Weights of a small transformer language model.
Size: 12 layers, 19.8M parameters.
MLP neurons of a small language model. Each row is named by its layer, matrix (gate and up: input weights; down: output weights) and neuron, and shows model dimensions 144-271. Each number is 128 + 24 x the weight over its row's rms, rounded and kept within 0 to 255. Numbers have three digits each. A neuron's up and down rows have the sign that makes its largest values positive.
Before each neuron's rows, "fires in" lists the words (lower case) most often at its 100 highest values on Wikipedia text that the model never trained on. A number after a token or word is its count.

fires in: "as" 30, "is" 25, "was" 24, "became" 5, "but" 4
L7.gate357:185126117130128112124081133111112152131141127093136103161137118131129114158121140090113169186167136168153142136106085127139104086097128124119151139159111127104132115180127113141110135172136124083164115089134114159155122110110139096155184125063124110172162118100121120131110138098126121132129140109125139142151125112093119098131109116191131125142103115087100104136094163103097124121140
L7.up357:146137160095148086136142102157137129115123189129091128131153145117139119165175134142140123099134125154078123144151130137141159133151106115109091157105133135124116139122098119122147115154098126078145141116121132135152085121036107142115134112114075131123133109114149130154083165114084102103161137107135138137169136083112124150075077093138061175172110155123144078116152135133127126117172
L7.down357:142139085146140122103154147108150145115134142122155179128137099102139104092182109115142169176151156116137077130112119120100116141100135130116138111177119108131122109149086138170150118124107131127154140135175097141158138130130100104100134118088119133084171125089134136137113100140122154140121099128117179130130146137132156094138152141141157140131148124072077186112097149128118085093125

fires in: "to" 97
L2.gate485:155088114149140160144127104119126092105080129144070164167114089142156126122070095142111151122107136155112148186153169109175157139102107128087109194090170119140136151127118147115115065153126140101075137068122130129148153139083125149168139117157140109133155102059110128164150155143142130120119121150143116172121137070130124134095130092134132120103138133124123113163201082104125095121135
L2.up485:146076115121101110161115114132116129119135103132094175151155075091151158101080153140127108115117117145137134112132151140109125169101130132069158186099137168129167162155126140154147141133128108177112124135132133081137117136109096158146106129145137087135138147126143128167115125149138121132139107145106101122131121116084149117090136104189132127073166135094123107112161138137106134119141
L2.down485:150091122150116106138116122156109153131169108086127119155167073104133113129160147127180122122138126148139122096137134139119117141114137137077130154126116136131170132143117130154178165141144112141103106123165101110139089121127111152110077150142139079125104122135150131176110095155144127123123104103102159107162097131101156101151144129130118127094168149105154084083098156121119113116187

fires in: "to" 83
L7.gate587:105108133148080125115118149064112107151121092107117109088121100125148136129110132151135098127150132083100153134156142114152094120170139087142146078100101127141097107107152128123130130091124133111108129147132125116133114123135132167122152121122142134085118129132087157116118117131129130148121125161143117133068070132147140111156187112150085098144119093156126133154119133080109151137179
L7.up587:154181103114157088128135109157146151197132150167124148098133137111142048121164148140141123120156068133091129153134147150140106121112130146089132092096138155097072148109080122128113111126153161113128097169089127076124141115127147098160112143132096136120131134136164087115090124102094147144135155118157119125117159128118123130106076143128100165132117149137143079086153149136144135105115
L7.down587:094105080106151149126144093121123134138146128099107149131111133104105134168151106129110156087137179108102100113131136118122139111093173118143115127129119128154124114160128114136133149156122103109143142138145105123141149192105113090092143120095131135154149120079122101118112155096093138136049148136135109106146147150115150051139115137131123152106143119122105124133109108130119166123126

fires in: "of" 40, "a" 38
L7.gate385:126127139123143099121126154165143157109140122139125172175076112152106127136133134129101140118165137183119158132117065168118092163143114115143119112119136130114133135126099107116135152137170125084122097128059157167153158176085122130084136165117122127129157117138116153092131126115160127128120107099132133133136066095116136125162151123104144124122128139069148121141111102153104144139119
L7.up385:134121134063129130126099117117124166157150076146124188119119123128142112132128086146127103141125099098117145150109138150133134112067095145087140150173120110110105065103149114093079125153099119094102100111123129167116138110085149124123122144165113130168165183122137110124117130143106143145129087119188153143125119119075139114131119149159130170106110123159119109108114124143093108121121
L7.down385:107106117120133128139155140141116149095111133099126116138061088126120101192106126107198125133161158094124119080169106101157121156132140153088129115135157125179151141117087115183173133130116129129123130147151124141172145131152094136122142105133135133115132108108117111086140136144123116148135142125111111090148067153162107138116126124136096131167121135127110149121149052158175109111092

fires in: "to" 60, "reach" 4, "into" 4
L6.gate723:146114111119118166157134118154138091144150167146122063122129128133142085159140154149113130116109121162127110120141095118080106127105123131146084126099092129146126121146143135103156111137134118150102113134131104125106154128142147134113090128135098106137113155124126120144105079110169115099114157130130123131114149102119157115133103105129104138117116104138114151117115151079131096120133
L6.up723:129114098106139157138089148158127124163145192132101087133134108125146109112134107152116134138088117158120098110112100144096147106163142161130133123109102137086155119145083114109173134148145093140088132123100119105092129166139115149134089082122123120132114107112157119124094097088167120125125081112103120109138126113110167081132114131152106131092102128116126126108129161124113124114139
L6.down723:136142091114095102145161129094090168156109138084129191102183124093091074126139109129117150123130101131082099119144112191144150147132147128117110093138141114111159119169154091153141129125125105132127099130180140133152162117167145110143100096113140115148154133128143093165119117144144102125161099118165125158145155133077140112141131154118149139104088164125129090090135102102089134105165

fires in: "to" 31, "would" 26, "could" 6, "does" 5, "called" 4
L9.gate260:097171108106159117120133129119144128133119143137115153165156152110133138111169165130142130139115137148110143136144151112159163165143071078125143160137158155104128119121116105147116174163179124099112099138105121128109110140137101168145137114140115122116128080103134155120113150154111119127113134149091179110120160090083096156109119113111122091162130136116102073129144125090145104078057
L9.up260:088176142061111126135116093113127095125130134112122167151145080150133142124138076125135131119087107145118162075163147121121166091087108133084151133147127147121119170094120132134121149172120098146116161089114161096104160141147130116122129108115110132142144130094064115165108090112170148164130103152124123131167121152129160120127088144118140118095074134151122138101149138181137129160154
L9.down260:187142125126153128101147130159099162110137088144112107134157145162123150162101162124107132110152133119109119192072123147105096167099139163127135106153177133077137103112096121105147090143157143106116134130128103131108135077138132123109135117094166114128142119120141112108190135127126137127126169131149081119136135119137164120108108136146180163074090118122132110121163134128107139119119

fires in: "with" 52, "jerry" 6
L4.gate785:117113108111138101127142130105132125153135087138140059110093137113134113106133144115101138146135146119087111119102118102131140111075126193120116157157096144141103130103108135152140132130114116121143141171141160130111154157089114121065085136129109142133160157151153158124117109093133164187156122154107131125111136071149120113127128162133134107097156182120137131149130193115095196117137
L4.up785:150130110118156111104145144120107122211137125157134146113123120152130127109159159169141083142113077124122102134123130139122137144115140134070094160118120127126098092105116115100123153124136102105092133151101141120154120131085167095106085112107125124158145142101121120139139093115113144156138115147141097101140121082119111136077121129137147095113121149136167123145136148077158118154130
L4.down785:069196126125113137105108152120121117149109142139136135099109100178112173131139147134165134105130144164120154126091150097133097147176108157135125108105133146091146085111121128136150100080130111135134131145107125143158141188123106126140153152146100123152154101187156099124159121126142149114161129113140144095094175124101131127142115108154109117173114115118140112129138133097164113140146

fires in: "was" 35, "is" 15, "can" 7, "he" 7, "i" 6, "of" 4
L6.gate729:135150139140121176167135133163128102140141153135075131125145120142146119126130135164151117158105096168103075083100159143104128148152105135134151149116119107097140122164157105120137106155139087140112080157104115093113142072118119089120111095084140114155103104104157144123107134114138144140112119146158121097145130158159126107146101152128093154133096110149114095116154145083141113165152
L6.up729:084083108157145118101132134110110114156125131149105158142139124153126150120084122125154121094129137138143125119127114100127132127104109159144067105126111102122118140133114155092139124117113096126093128079082106132087117119103065156080139134124103171146113174064097124116127099080154145124147140146075170107168132135125153110099114098124128117155120133149142130117138122084145133110159
L6.down729:158185120134102122188129115122166182142111142163172103113178137113135109151113144140080137116127125152114100133107170147094109158135136119108155151084135137091157125144152113143126152139126138158109094154109105131154149161098152122123120105115154128201131132152124142131133106112183127104129129151178109137093132123137107161152136152150117148126116170117096071140109163129128099129125

fires in: "for" 68, "of" 19, "in" 7
L6.gate159:106137115150122171128116130117132184106166149089099107075123107123132083156084140114127101127115119145120134121129141087112113087115154162179131174107128171140129108128069115139117120131118114145148153132185143122132130122103113113126098113155118118177146139162174133094109113092091112125131147079121142146119130100123113136112102107091071163139175135098126141116128172139142120082133
L6.up159:141146115119123108172135113107101134137145138088111132107121081164140166107164126129132130145067170133137111132148120112101138070142135154081174143153126139125118092134103153168123127131077143098138106147130122134142111124139082154117127104104122123125145117127124139166097145121149093123134106096105127126169100085164129100090111134196125117114162126105094187123100088089127102140101
L6.down159:154111097147147108133145147097109138137114128101137164135162144122119094134127126122124155134146097142102086152140151141144153138139130109142106154090133090123125151130137146117101150138106103124135139120108097130136162074115132104133110125123140094139119117104123112148116134191089109153078166142108132088130136168099148125130109131135097117115087093117107128128170149168105211136118

fires in: "is" 47, "are" 26, "were" 18, "was" 9
L6.gate713:140133130128136140145134108144087161164103126131106095123146150140175104134122097156135156107118125162107158163125111131125153149158121122082106168122163127126132131122175103128130120159131122089134123075108166103104126079139121140116096156141105135148140137164087099152116142135115174102136129131145117094127116098134150097121118143154119076163100106138141114141149093155151131142146
L6.up713:103131176113155134157140064163116133110107104118150129130136161118106120102098105155123148106147131128070085194135128132113150144132124112108130162087129116103131151144174091131090112143115132121126124067107120119127138165134131141150183129149133165124142148120119130180107144151160140115124101179154116117136118117117141087138106159135125080140139162101190096138176110138130143117136
L6.down713:155175088153116116143079106107117133153121113115105110168120116130116084139079109110230109142145125165151116111100130088114123099169085153126131147087140125101133159120094147088114142176100111095117131152104150123130080107112142136109100126108120152146131140133132142152123108099129162074136117131133118175156092133096135108132129115097175140133116111154142100162143131084121128139142

fires in: "and" 23, "to" 13, "cunningham" 10, "or" 8
L7.gate747:135147114140151166072144171127136179118111101113102086134158116126096125122113108132132151116174132128119131142108123123151122162133130145133124127110114117129157182146131127064124157155154153098101091102134110167099131089107136163137110116122161144139166171149134072084195092115115166094134136125128117106152103096100123122124119112123121122144136071122144166115149085147096170155120
L7.up747:141131155149133141143186107158124107136114162136116150109130090127112132115098131149115100107111081102113156097104067101107131147109164151108154139123101170142149159135120095162135133122129086146117139087149138111104100108139143133101134122150149139118115183148134094139159116097125127070133102074111165134130126093107130106124138118137132116072140141143113136141150120146092163145099
L7.down747:133145089128116094138117162163167135137116125103131149170106129145143141118122121085157133112137171139156075117138141123131133135153126131125134103122142106131094125094119153126141128137109141134134195108116154117140115123107098170132109099137147102103146081158173104126096164158094124098118114111118117137133129121159143082141113109155078157127169130119071141081163156130158095138123

fires in: "was" 61, "been" 10, "then" 8, "is" 5, "later" 5, "also" 5
L7.gate318:126121156147099110145166123181091114124143158134147101097138089122131124116136129141103130150114123145117115125139117137147141134143114130111114115095106070106146135137189149115134125132160102137092144106145073166136129148128167153132121097132134181194169109157122116164139130106162129073149101103111132167157121145124180140122102126130142177099123134155098109096146116098104099125146
L7.up318:176121087099101076165106092131119166076096136147127113128150115172147120132113130140121125122125084147142115155115129131138116177086117103083089139130133121135160115143144161107092081146137117134128115124149162139118142154130153134123118096139147101113153116137082136126120161141137148153089142149105084173096135135158125144145109125140130126127094144145113119184080125113115140086123
L7.down318:185165160139163124143136068112111142117116136125155148143125129136128096145146127139147132127108095155126123111124142143158147127160124126096097118098101146108180120176169114135082130146148059112107111105123073119127128100125138112140125126155129149141108120153136114143127126111185149121138113144118137171103113155114140121134121106108159115112055151142129114118146106145127148137150

fires in: "and" 20, "also" 17, "he" 15, "they" 10, "then" 6, "his" 5
L9.gate528:150135162125148133170124104176151181150096158138129114142139100110164122128118105160120161104137112041096104166153120091148135191110112123147079142104093156099149167099120149141140129151134128112131119106129106124118110145138161088147134124185125114117203135129125106145162114128095120123124087142128118100121099126123104144099101157150113123112080128170163111131147157107119128090157
L9.up528:137132169144095087136122119165115123147125146123131102186111130103145118133134140166162127138095134142112128141141100099141112131135103108146115123058106165111124134119141130146132125145179132146181134136137107115083122112126143123115093121110134135128136112125097138058126175110126128137121109098083103167093159153141106136121111143133151122093106121146097120141128165139075151101113
L9.down528:087108088123127174164093152115142134116149125143081120137129113127134135101134133128183141152135157124141139108128091165144139097125137133153145131145151114108161142154120073115153135130131088059145120090116110061106149160151123108131104096142131068134161152112109123140157150160139172124122103121120161070119107142094116141139147113115110154119142112126132113104142146132169156114119

fires in: "of" 44, "could" 15, "may" 5
L2.gate8:114133165169085093116138119101157101160133127086124140114131130078175132089112122125107129156162108103152108139131097150090086100071165139067040147100114127173086117141148137091119120122149115156132106128134143119108146115148136089122081130143161099097138188110137134105070124101161101151145110136137161154113136156098193141168132181144107056120149127114134157111124119101108118078128
L2.up8:111131153146120085125129136141140146140140144104125148108170131120165144058131118083134138155147102130158124118139117153106134102102131166107069114114150121143128113083151149134131149147104131122185175151080182093129128145146144154110113098126107086125147168125131153101102140120149097099124096167136132144151115135093155115128134180148134115137145153093110138103109113127100106080129
L2.down8:150139106095144142145114150182117137137108138146127126104105169152116140113154169130148135123118147139094125133104147121180156148181115150163151119157147120037146166066097107150140155136105131143147192143094148098141088175105154162159138124107118155170149085114117138157170160138106152106125138123130091115128104119133109120082127103108118136174118133158165103141140136131149163143122

fires in: "as" 32, "other" 5, "by" 5, "similar" 4, "family" 4
L4.gate515:122117136120097078109125139168097124109138129122149162136107140167117130112119138072146128110132085163131168110112116175084150131081144125141155091131160097099153140096059131112141108145101151128148149116082153096097114115106124129084140104101138120088102168096171144118144114148154161118118099151131147106144121100149117080128124111129132118132164131095104125124147130081125129200161
L4.up515:132133121095129106106160149146090141159130108107136109092104169165130128178085122098138091152130146161120176119136135124110149107157165169131138121118136087152151128138119179136121118135144120101128146128129183105125100139121151137127124107145131133074115155174134151120164141122132118167147147125128139075164133149120154129172118105115206134104155183110145100126092140154167109169109
L4.down515:121116137144146142165105098140146116114115154131098146163129122098130128103174129137179126095121085103114091166121150148137122163120096104120099125151138188110086121097142066149151114112133137134148086119118064126114183093144088119115120140099120114163151142104138087137118128123134132091117139128123111133088135100158102136097147137138087111136088074135103142114161100118096119088141

fires in: "released" 16, "at" 11, "peaked" 9, "of" 8, "reached" 6, "on" 5
L7.gate229:079134144165155126118145121149106109133105117183121120115104138141146115135148172083102159151117168150127111164156079146150135149151159108165162173118112153117120105107094130155106126107120128099105150116139117082132121155110071148124154152121087094161152133151098143159127141080127127090117129168127130132114102091076110167118094122163114111077161147114127146128134161111082146127140
L7.up229:115136120136132119108148129130118156104131111182110132133157115128095103098165135078099118111103112156104130138178095168078123129125098163141165134109104121065096139160103136153135094128090092111089169105097136135067134171131109126116175162120074089156151145149098125092100145150097112080123151156152133121137125098113125159126079132154122125120164146097112170118121146103099138156087
L7.down229:115139108084148136179096113109149130119116160076151121121161108084104116097149146131129097145099136103097139136154134142091143112120108162159103110142145109135146142146168144168118131165109110158166142087091149071104115137125103105133079122095130135120117152140086166158126137173123119120092105117156106135167107091121140140093134150125147122155092132116116135112150133105112153098117

fires in: "of" 100
L7.gate595:075130140147136150135128105115156152135154112112081131127083152168136157103179125137117124129116130110108116101192106134128058163096142144109074156123088120158103110126179140079119121140108132136127160149141192107106128149095120160128100149143146158144116135145082122108144124126112146105188112174123130143136093121121145136101095130089112110146127098136175154167106120152135138156139
L7.up595:097082128140165145137139120124151126126141062112107163118144120137143184104118118119143138127117172121091142149132142100105136123087120130150118132160094119146105126091112148105131103142142149112106136104158144166138135152132091123125087126092146143179101146129108135115118144173132136110098091145114172097121108139125159062119138155129103090123151132090121134133124125122134116132109
L7.down595:120169147126114143165128109153091168179122190132121126171126142173154145159161100104120102104165129143125109121156097154116131129138113124099140154134119100135143093136141141139171151113099112139149120089106183105121131139121140166182134154136100100101154121146119126084130167132120130129125130138129146109126100140147128152144120156120137165151116124135177166140114120138125166156127

fires in: "to" 35, "who" 18, "that" 16, "which" 14
L7.gate377:146166098148137133164097082101130163096159121166106119121146116121128107108127129161131136086131099121092109103138113108122090135158154115094132155094121133129143148096097078132145081106111088118113134058141136121152129128098144103136123142128152102109145138149091158130145102125128179119160118114190149119128110118156179126098134151154130094152121120117127147158146146095110130113142
L7.up377:114137112112135128171128109122104127111160147175110127115138098103123125146134121125130100088107089115108139114150168127138125166164124121073139125098160150130162144101115110093167099109120129109138126086094117095127154118101133120142133108147142121122146135171093126138142107098131166113156074116140138129112142129115141147112148138161138079119150153111101066169173129128134115093120
L7.down377:151160115065114128118102125175130117113154123103088130149107138131107075140115120094149125089124142162148107096105144138058085128137167141110139137161149142095109091148132143112123167147141139123165149141071168086127101131154122154150115121138138141120176112063139124171105128117162091149118121178091147145087140156149154128128131126153155156167148172151116092107103126116108168160146

fires in: "to" 51, "for" 4
L9.gate62:131109144087134119047102165135161091115144134122131150136097137115119145100123164116131092143142135130184086132135125137133129170126095127106111169119151120131154125189096127080158150082121116152120102091147143157109116123115101115152144148085137104122145119144091154142085130110134115142126122100125122131111137100093131121112113154105162119138154157165104092165127129137144101132058
L9.up62:133121154097090129134105116160117148129152093122083139107118108089105128079115121141133112137128114179143174091113131177084065104147135167148143121115106164074130098093145118103152127181108136137135119134146128133142150111134174150109143105140118107162138139139129117156111090200144159108129082130137151131094141156135151105124138144111131145124128125136116097128140131167115119079170
L9.down62:168117121115121164087092115102153090071133150161128137134140122165092148130134131133105140133162155090112114150146116131136138144165119142118101176154144107135131132134119150109080129137155125118158138141131155107095111114128136131131104107148104121091133119117120139114136122119126148164140149150196123133143138144132125116104085119143148143110110098110110143108188145135130136122150

fires in: "was" 48, "were" 6, "is" 5, "could" 5
L6.gate357:156138109096104100142095102117129070152119143099100141151142138156115132106125131117129133135119080146152134103135138191118140125100141129079129126123112095098116188153115080116099144175112089121108107130133112120142128129118132101116138132094144094097140129128144138118133103110162119094152108121143121141137126166143145097130141158142177098073112139130112117127129115146096129143099
L6.up357:099143144161144114124089171121116093121178130165132101112136093087106128130118109117111133141123121155124137093133169130089136149108127147131137161110133122111132164108120145139133124140147149139121136134120114103103136141094076102138164112138146180119116108169135101115147139115125166131098151122101118111172132101137125163127153111127160115163093152128137122125138090113123137105117
L6.down357:121091126143133140120132123148121106103124138108135132128145130157125114117136177120126097136159125117142117127105114081117100129120121109130116107105125167121137105133125152135155119119159132117109140139138135150139155098157162153115162143150108111170120173121147166132143096141138139137148109104104154083061143177115086074185107125114141130142157112141127101080138148127163150076151

fires in: "to" 83, "by" 11
L7.gate356:128147090166085144106113196110122095170095146155133096132098124158118149110157127118137129129106110160109072133138090125123148110167155108165152130084114131108172126150113154122142127090075094132134144117099127118116153129156106121122162104147101141138136106115122083130091182137161170125113170120124153112140100125116119114128157107145096134126122147156166144149137135137122127128094
L7.up356:102128105132040106092132109161091138126125125123146108129107090101130090154083107097109110130141140116143157117104129184138151120140145155094134159129126119127145126118112161155155118106127155097134127106154107107153110086139098109109105080154132079160122094158090138114106176141127128129131089120119151112130107119110154081085139136145160125115121130098075135146135140158139129105124
L7.down356:112092131121158143110140166112152102126115074110160156118126171125113104165150174158211139120160111096088133122104093104145120114124136142180106122132146138111156172106118101153144160105164107126141096170196129124131146132123131124112131153134129091163152089144150155150148148118064128113139115115151116150108123127102101126127116122114089127181129128157152108149105159137164132105134

fires in: "of" 81
L7.gate28:073140175170141123131108108121097079150149128130119145143141143140139118122173183110111130131126134125145140129156130129076110123086147124095134154118138106166083077146084159079129116112112123124123176148133100140116089128103127122124147156163091080134119159185084178158112117063117133119126111153112110140142101132079173155124158133143107111074140124156162146127111124117074107103130
L7.up28:107097180150140136135141131116163137108124123131095153139127121187121141132135136103142123095139108113130145144109112104121163096110158152092120164153104120148084136120138150131133124171128096105147114117124115122117106132149147170094099145104131130114123141116117155127166093139164145101127118151126173134112146134159188082092110172180115156172116147137166133158147097138123131171162
L7.down28:114124093128100115086121109166058129161137136119143102130070114121144099170183144122184085177111142104149137097148112146105102123115121106108162161147182099111104109137160181099136150156123090112142112148102150090183132110142125106119124136117111096151185133124130149104106154111138149128119171094153093091107089107124092175135138129142146126154132103125116121148125165080141109083090

fires in: "of" 43, "on" 11, "for" 9, "is" 6
L7.gate300:126147128121145046133124166127127119094161132136151136122093123152158088125127166103126142140126069112111130133144147102110095119086153129098100123142085121106141144123107128113166136113115177101117104143151081134151112127082114114116093131087129130126122132128127117118116175106121130112117125085125113119105097104125140133110159114148153123110138102125087125119122103110108126117099
L7.up300:123099197136117120109129114119129126091148136125133175134099110149123169149124133109161081105119145145141169100104111129114107105093126133121119147136092136124128169125154088168137093119085139113128133122114120102153134125144113209110123118123158152098081141114116132162146128115143129086154111082064144136139108135150123066131107142141159129122148130118122159122130142148113086117123
L7.down300:128177116147087114098123144126096136150080124117148114139170169096115116080117163132126144159132127128058128113147138148164141142157120167131093116109145139142118093109112154142140130136122139109165142130129137157108142140159166113140112101124134078124138149107110164142091156136153134184075132169119117096154156156107103116115136107130096120112099168140121127140128147082109121107145

fires in: "by" 32, "of" 13, "with" 5, "upon" 4
L6.gate321:149110131146134121122121130169127122108166157152070114133134135138178135157058114179113114116138094163134144135128177087172074133127199134154110126145108137117119102146079143142137115143092138113145097141127145126165142145182119112149131088097156101111127110121099106116171135158142108108114149080125158131123154119148131109108089108109089153139146096123146106113144145154139151148167
L6.up321:133122124115113121097089120097118141117162182146130135163155103155120135161101123150112115119156144184128165133133141111152082098121168159177160136156102126132153080151103144135125130122125144129149121151097121082135135126175118125111139142106133098113140088154155135129168150144156126129098126106118159109121141124084089129123141131165113120097143116146099100143103143139131154117151
L6.down321:090151079089149166101108119152158141166154125117139164141137123184083121122130141091149103150146124112122163108105112097126131136117148124134129164146138153096140131107138127143112123061147102147148162126145121079108107113139120129111147170151123161125122123153123110121117118116121123171139132140141129091109102160110144164165142105128131097112152101172137124132161137161130124054125

fires in: "is" 27, "was" 18, "be" 10, "a" 6, "are" 6, "been" 5
L9.gate551:145129136144073163176145173134125176133077150128137138133129140129163126114123118115148149139094117161120100137099122103127162122148126148127183127088111110082094144112130156118098152144120161154127127105110121150174142150137130115125114185108121145164154160141108138113073107142153160139107141179190129145140118145149134147143138130127120126103114093150121080137108165139136144162128
L9.up551:138149134111131104108147126100132087112149116096098174171109144132105127129121144123144133156121159164128144175148126148120134148121101149124136102130129102123094091158115126133108152089150118117140183132093125143125101125125113107139118206101128111122154127133109210104102125131115098103109110159109128122152146126143103185122109122145146093116150121115121141166123119118110102130107
L9.down551:146153176127138079116089159126174145126136116113106121089181124139121119143121148121244133103120109168062182125136088138112160101147085097115141126108174095101151126122094114128157148147116140074094116107093110132135156130137114118151114122134105154122134146146096136103125156130113096130132116092179109120115150121140110145170165127136112105115089160123117115129123096153109129122133

fires in: "to" 99
L6.gate576:123115108146108104102137138095069146124124078129104125112106135102100170136117095122128103113129152134120127172153091108100124111141161176128123191127101145163144148174126132116098098122181096168077162084132110119137127171124140080128117168149112116120109104113122161124115085118144116121140137106155120153106159149140190119129185097117135109089136149173138167118156144131128114105118
L6.up576:112116108167128128097125166084058145119119093133150116154127094118099166112116066097136124130107118152123149145152118157109129079150163178119153140105109142136162126172130126109135111107159101152120163113121125103116116142139089091144121116161103101134133099105130180124092111122157108118122118153156124132129163140099151121141197136153130097109136186134124175116158127148111113125120
L6.down576:132156151137119110141124139139121163135135108129137130170146107168100132113132125108166136123127077133127093073137175161134098084125137149119153132106125111111138138125143102130174140153098097104124107090142180112110129116130117118179109121145168105109161148164120125120132135109122086138143137151126166109147146101149110120108060123138121129134145192120105110130137143100111115142164

fires in: "by" 77
L6.gate350:113147149117115135182106121175153074106135115156142131129124127074098110120163108106116106139100122148116155125164148123115112151092165132060141136122139115105121102138133144124110096131087120078142131124107140164157095134123108162134141183094148107119103106126099133130156134105131151137142121111157150114141087134122137135104123079153145097099129112154156119136152157156123126134104
L6.up350:068142140094092181191115104114172124138126148168154104108139101093088072129141084122138125154133126133158134105112137126097092123140133126092146145124119123123163116138168097113117123132107134101128115104121109135096099085117092169118181148097165115115120078144113122136159133108134105171137150123130188081147124120142119072130112127139128131129106113127105099149141124160142095137117
L6.down350:145134098108110167116110122134142138141119132142110119097143098144104075133131110150133159093169107130113086130124148091212092147135127144169142121145146132117140116090118094146143134113143135161084116130143114108116143096120133099087096122144105117163132122163147088146145110137075128088122140100128147136130133090124090101163122145109102110156117093105115129148109112141141144118140

fires in: "that" 25, "to" 15, "organized" 10, "army" 4, "community" 4, "camp" 4
L4.gate103:151124117151166123132115158120131087155125135144099134108095103086173110116152128123092139120095140153144137102117140153123150128135140063132091132132133127134132155157097121106143085145127141116057150094116104123107145152141144120112100140138136109145120071113083090131148055130136135134109095106157140111145132117132131110129081122142092125101127104144109107128124180139146161129127
L4.up103:149145128170144108171122145146109118147128150094101144124091102085116090120167132129102112152115118177155182092103157160115145149130104133137108101142122083127135126164143138078160125129150129109094155134098076080112125106135177135088122119141125074134122099152124114130106066117169142138110076105145131138158128090118132129095097144152111175094090157112121098120115152156099155090144
L4.down103:134141107116120138132152101125110159132125152069151130123142127119066095118133130126149129129084087137131141104120114149163152089116100145061130119124159092149122100140124171159100111112150115128173143164147109163142159120108152130108126092136180130148156169119112156118097095134183136129144128126126182118105113118101130145127123123160152143116114186109144102095170123136103069132128

fires in: "at" 33, "from" 21, "by" 5, "with" 5, "such" 4, "degree" 4
L7.gate336:126102133138141148131146106108165104157159155156160155065049124148152121133130143125113130149133139112144126139119155087123113181159106136136102172073146155115106136134072167112142107140107123107132117134132136116157105150108155099125102184148151115152154112148123130142092166054147118112143122054163129148131150094127154142148109107142110166127149110163152139211172122073156153124144
L7.up336:104105097155126146187126139083129126157152125121150135092134136156165103145105143147133129165140135121164107093088134132144129098136117099122190151131156110125110068116143148137145115122133126085145127140145087146140158093112131091121120150137116088144126118156114159107105147097151090142129143107138136105167139092129107088111137126156124154100089125126060106180119099110148120098177
L7.down336:139160070106127139118143170133153131122104151141122138127173125103118149170126147118093148108117140157139113141100122128119138114154121121156165118159148105087139118121135153168113116128090139115126137138106120093101151110149097124108113114125122114144096077124110142126102125112144109173088093166152115098146122138104105153142152135120135123137098136154145104100120147125105101134152

fires in: "of" 23, "with" 15, "on" 12, "against" 5
L7.gate371:122121095108093123119157106105098110105160160137096178150099106166115157111140100063121112123122102101126141124167144108117121118165178152147155129116100112131098102089103135129104142066086107120126134148126143114116169137124110114107139109146106121107158117148152129155125134109127136132126160094122129139161104096193123118127150148129110102098194119132117151155130170113170116114126
L7.up371:067114134122109167095115148071125082167115172114166140124120152141133110141111126146134122112094143114158147103143128109149121102134130095131150177147109106127113127127108120123160177086077114134105149143112094137144121130104130109118170137152140116127159130159126161156125138105192150135173101101125148119127106110082151114112131169164121113090124112145122121172145112123127127146133
L7.down371:137169135142136103138099123176137183118159147101115108166147119124138185120126111103176136138117116179086112147093119128122106145136105144105144101096116142115121108142115136098086093164133112115124118152138142102163109148131102122130147109093125088170140097074149134102105132081115126108124114134140081119137159189112109150129099129101102141151147148149114119164096128117153108174136

fires in: "season" 34, "3" 18, "1" 18, "4" 7, "position" 5
L4.gate660:094124132147085086115141159133167151109083120155156129121137120145120129101119170101094128150128168146149146122115076131158136107153147110116069104113147146143135139154125161123123156185123151119149116143107136140130138121144080099104156129083081147186131127109115134129111127129126159129151151154088151129117091137139111131160114119082162115149117100136132124141137121072143092100159
L4.up660:098146146146121119163107144108135152106105150136144132101176099120129167069130146111123136149143144118133142080061122127124146135132127107136081098123176141124140118123123146124141151161108152144138135164118123144094148104133079157101141086104121136172130127142120115108105148130138148119149151140072165124143113140152119118140134137106178164165148076142096103148111112114139115105163
L4.down660:134162126101136143139124122113100095157148151123098104098157124112133114114104071160138132138125087101116128136125152132124117122105121132158148106133117094104151124099130100145147088101132113124119115127125112163121107136138160177154131121136124107105131138152161112150137105119177118144105072099142160118115155113135133177130166134196098137141144108097127118143119132149081129146122

fires in: "to" 44, "of" 24, "with" 5
L7.gate364:125143132155119136096152153146153132143153139116138132170084145150114146101123121161146113162111140145161126154143172096101102123059112139099106139139120084134126112148104163084135128125164119132125157146074167109119084147111085139117129137147093136132134110127094165112151114115138160125155112124102117094127116146128176130127125149152094120121120152123158136166119118133123145134163
L7.up364:144091098109115135138151141134123103163109106081108143116171128154124068102126166110119156134112054106127134106125112150125089109159157181137154143121131120134160151113103118149103128096118099110134117094111148118141154128161156064120138114144096125134143165147100120142131131091140155105148118105170163142074107150115150062113138108119087197124118171106144134121127117113123125099160
L7.down364:088176119145158126127098143150117144088149182143133093149147133140149164104136133107183139091164150131164163148088156137121138118101128065115141161099141133146109120140141144131133110149110130140127122116139105104104156153122116159126109159135098134137104091127124107117134134131106138127128115103072117082103130116172095177119138150085167107159109120133148075094085161128156124139107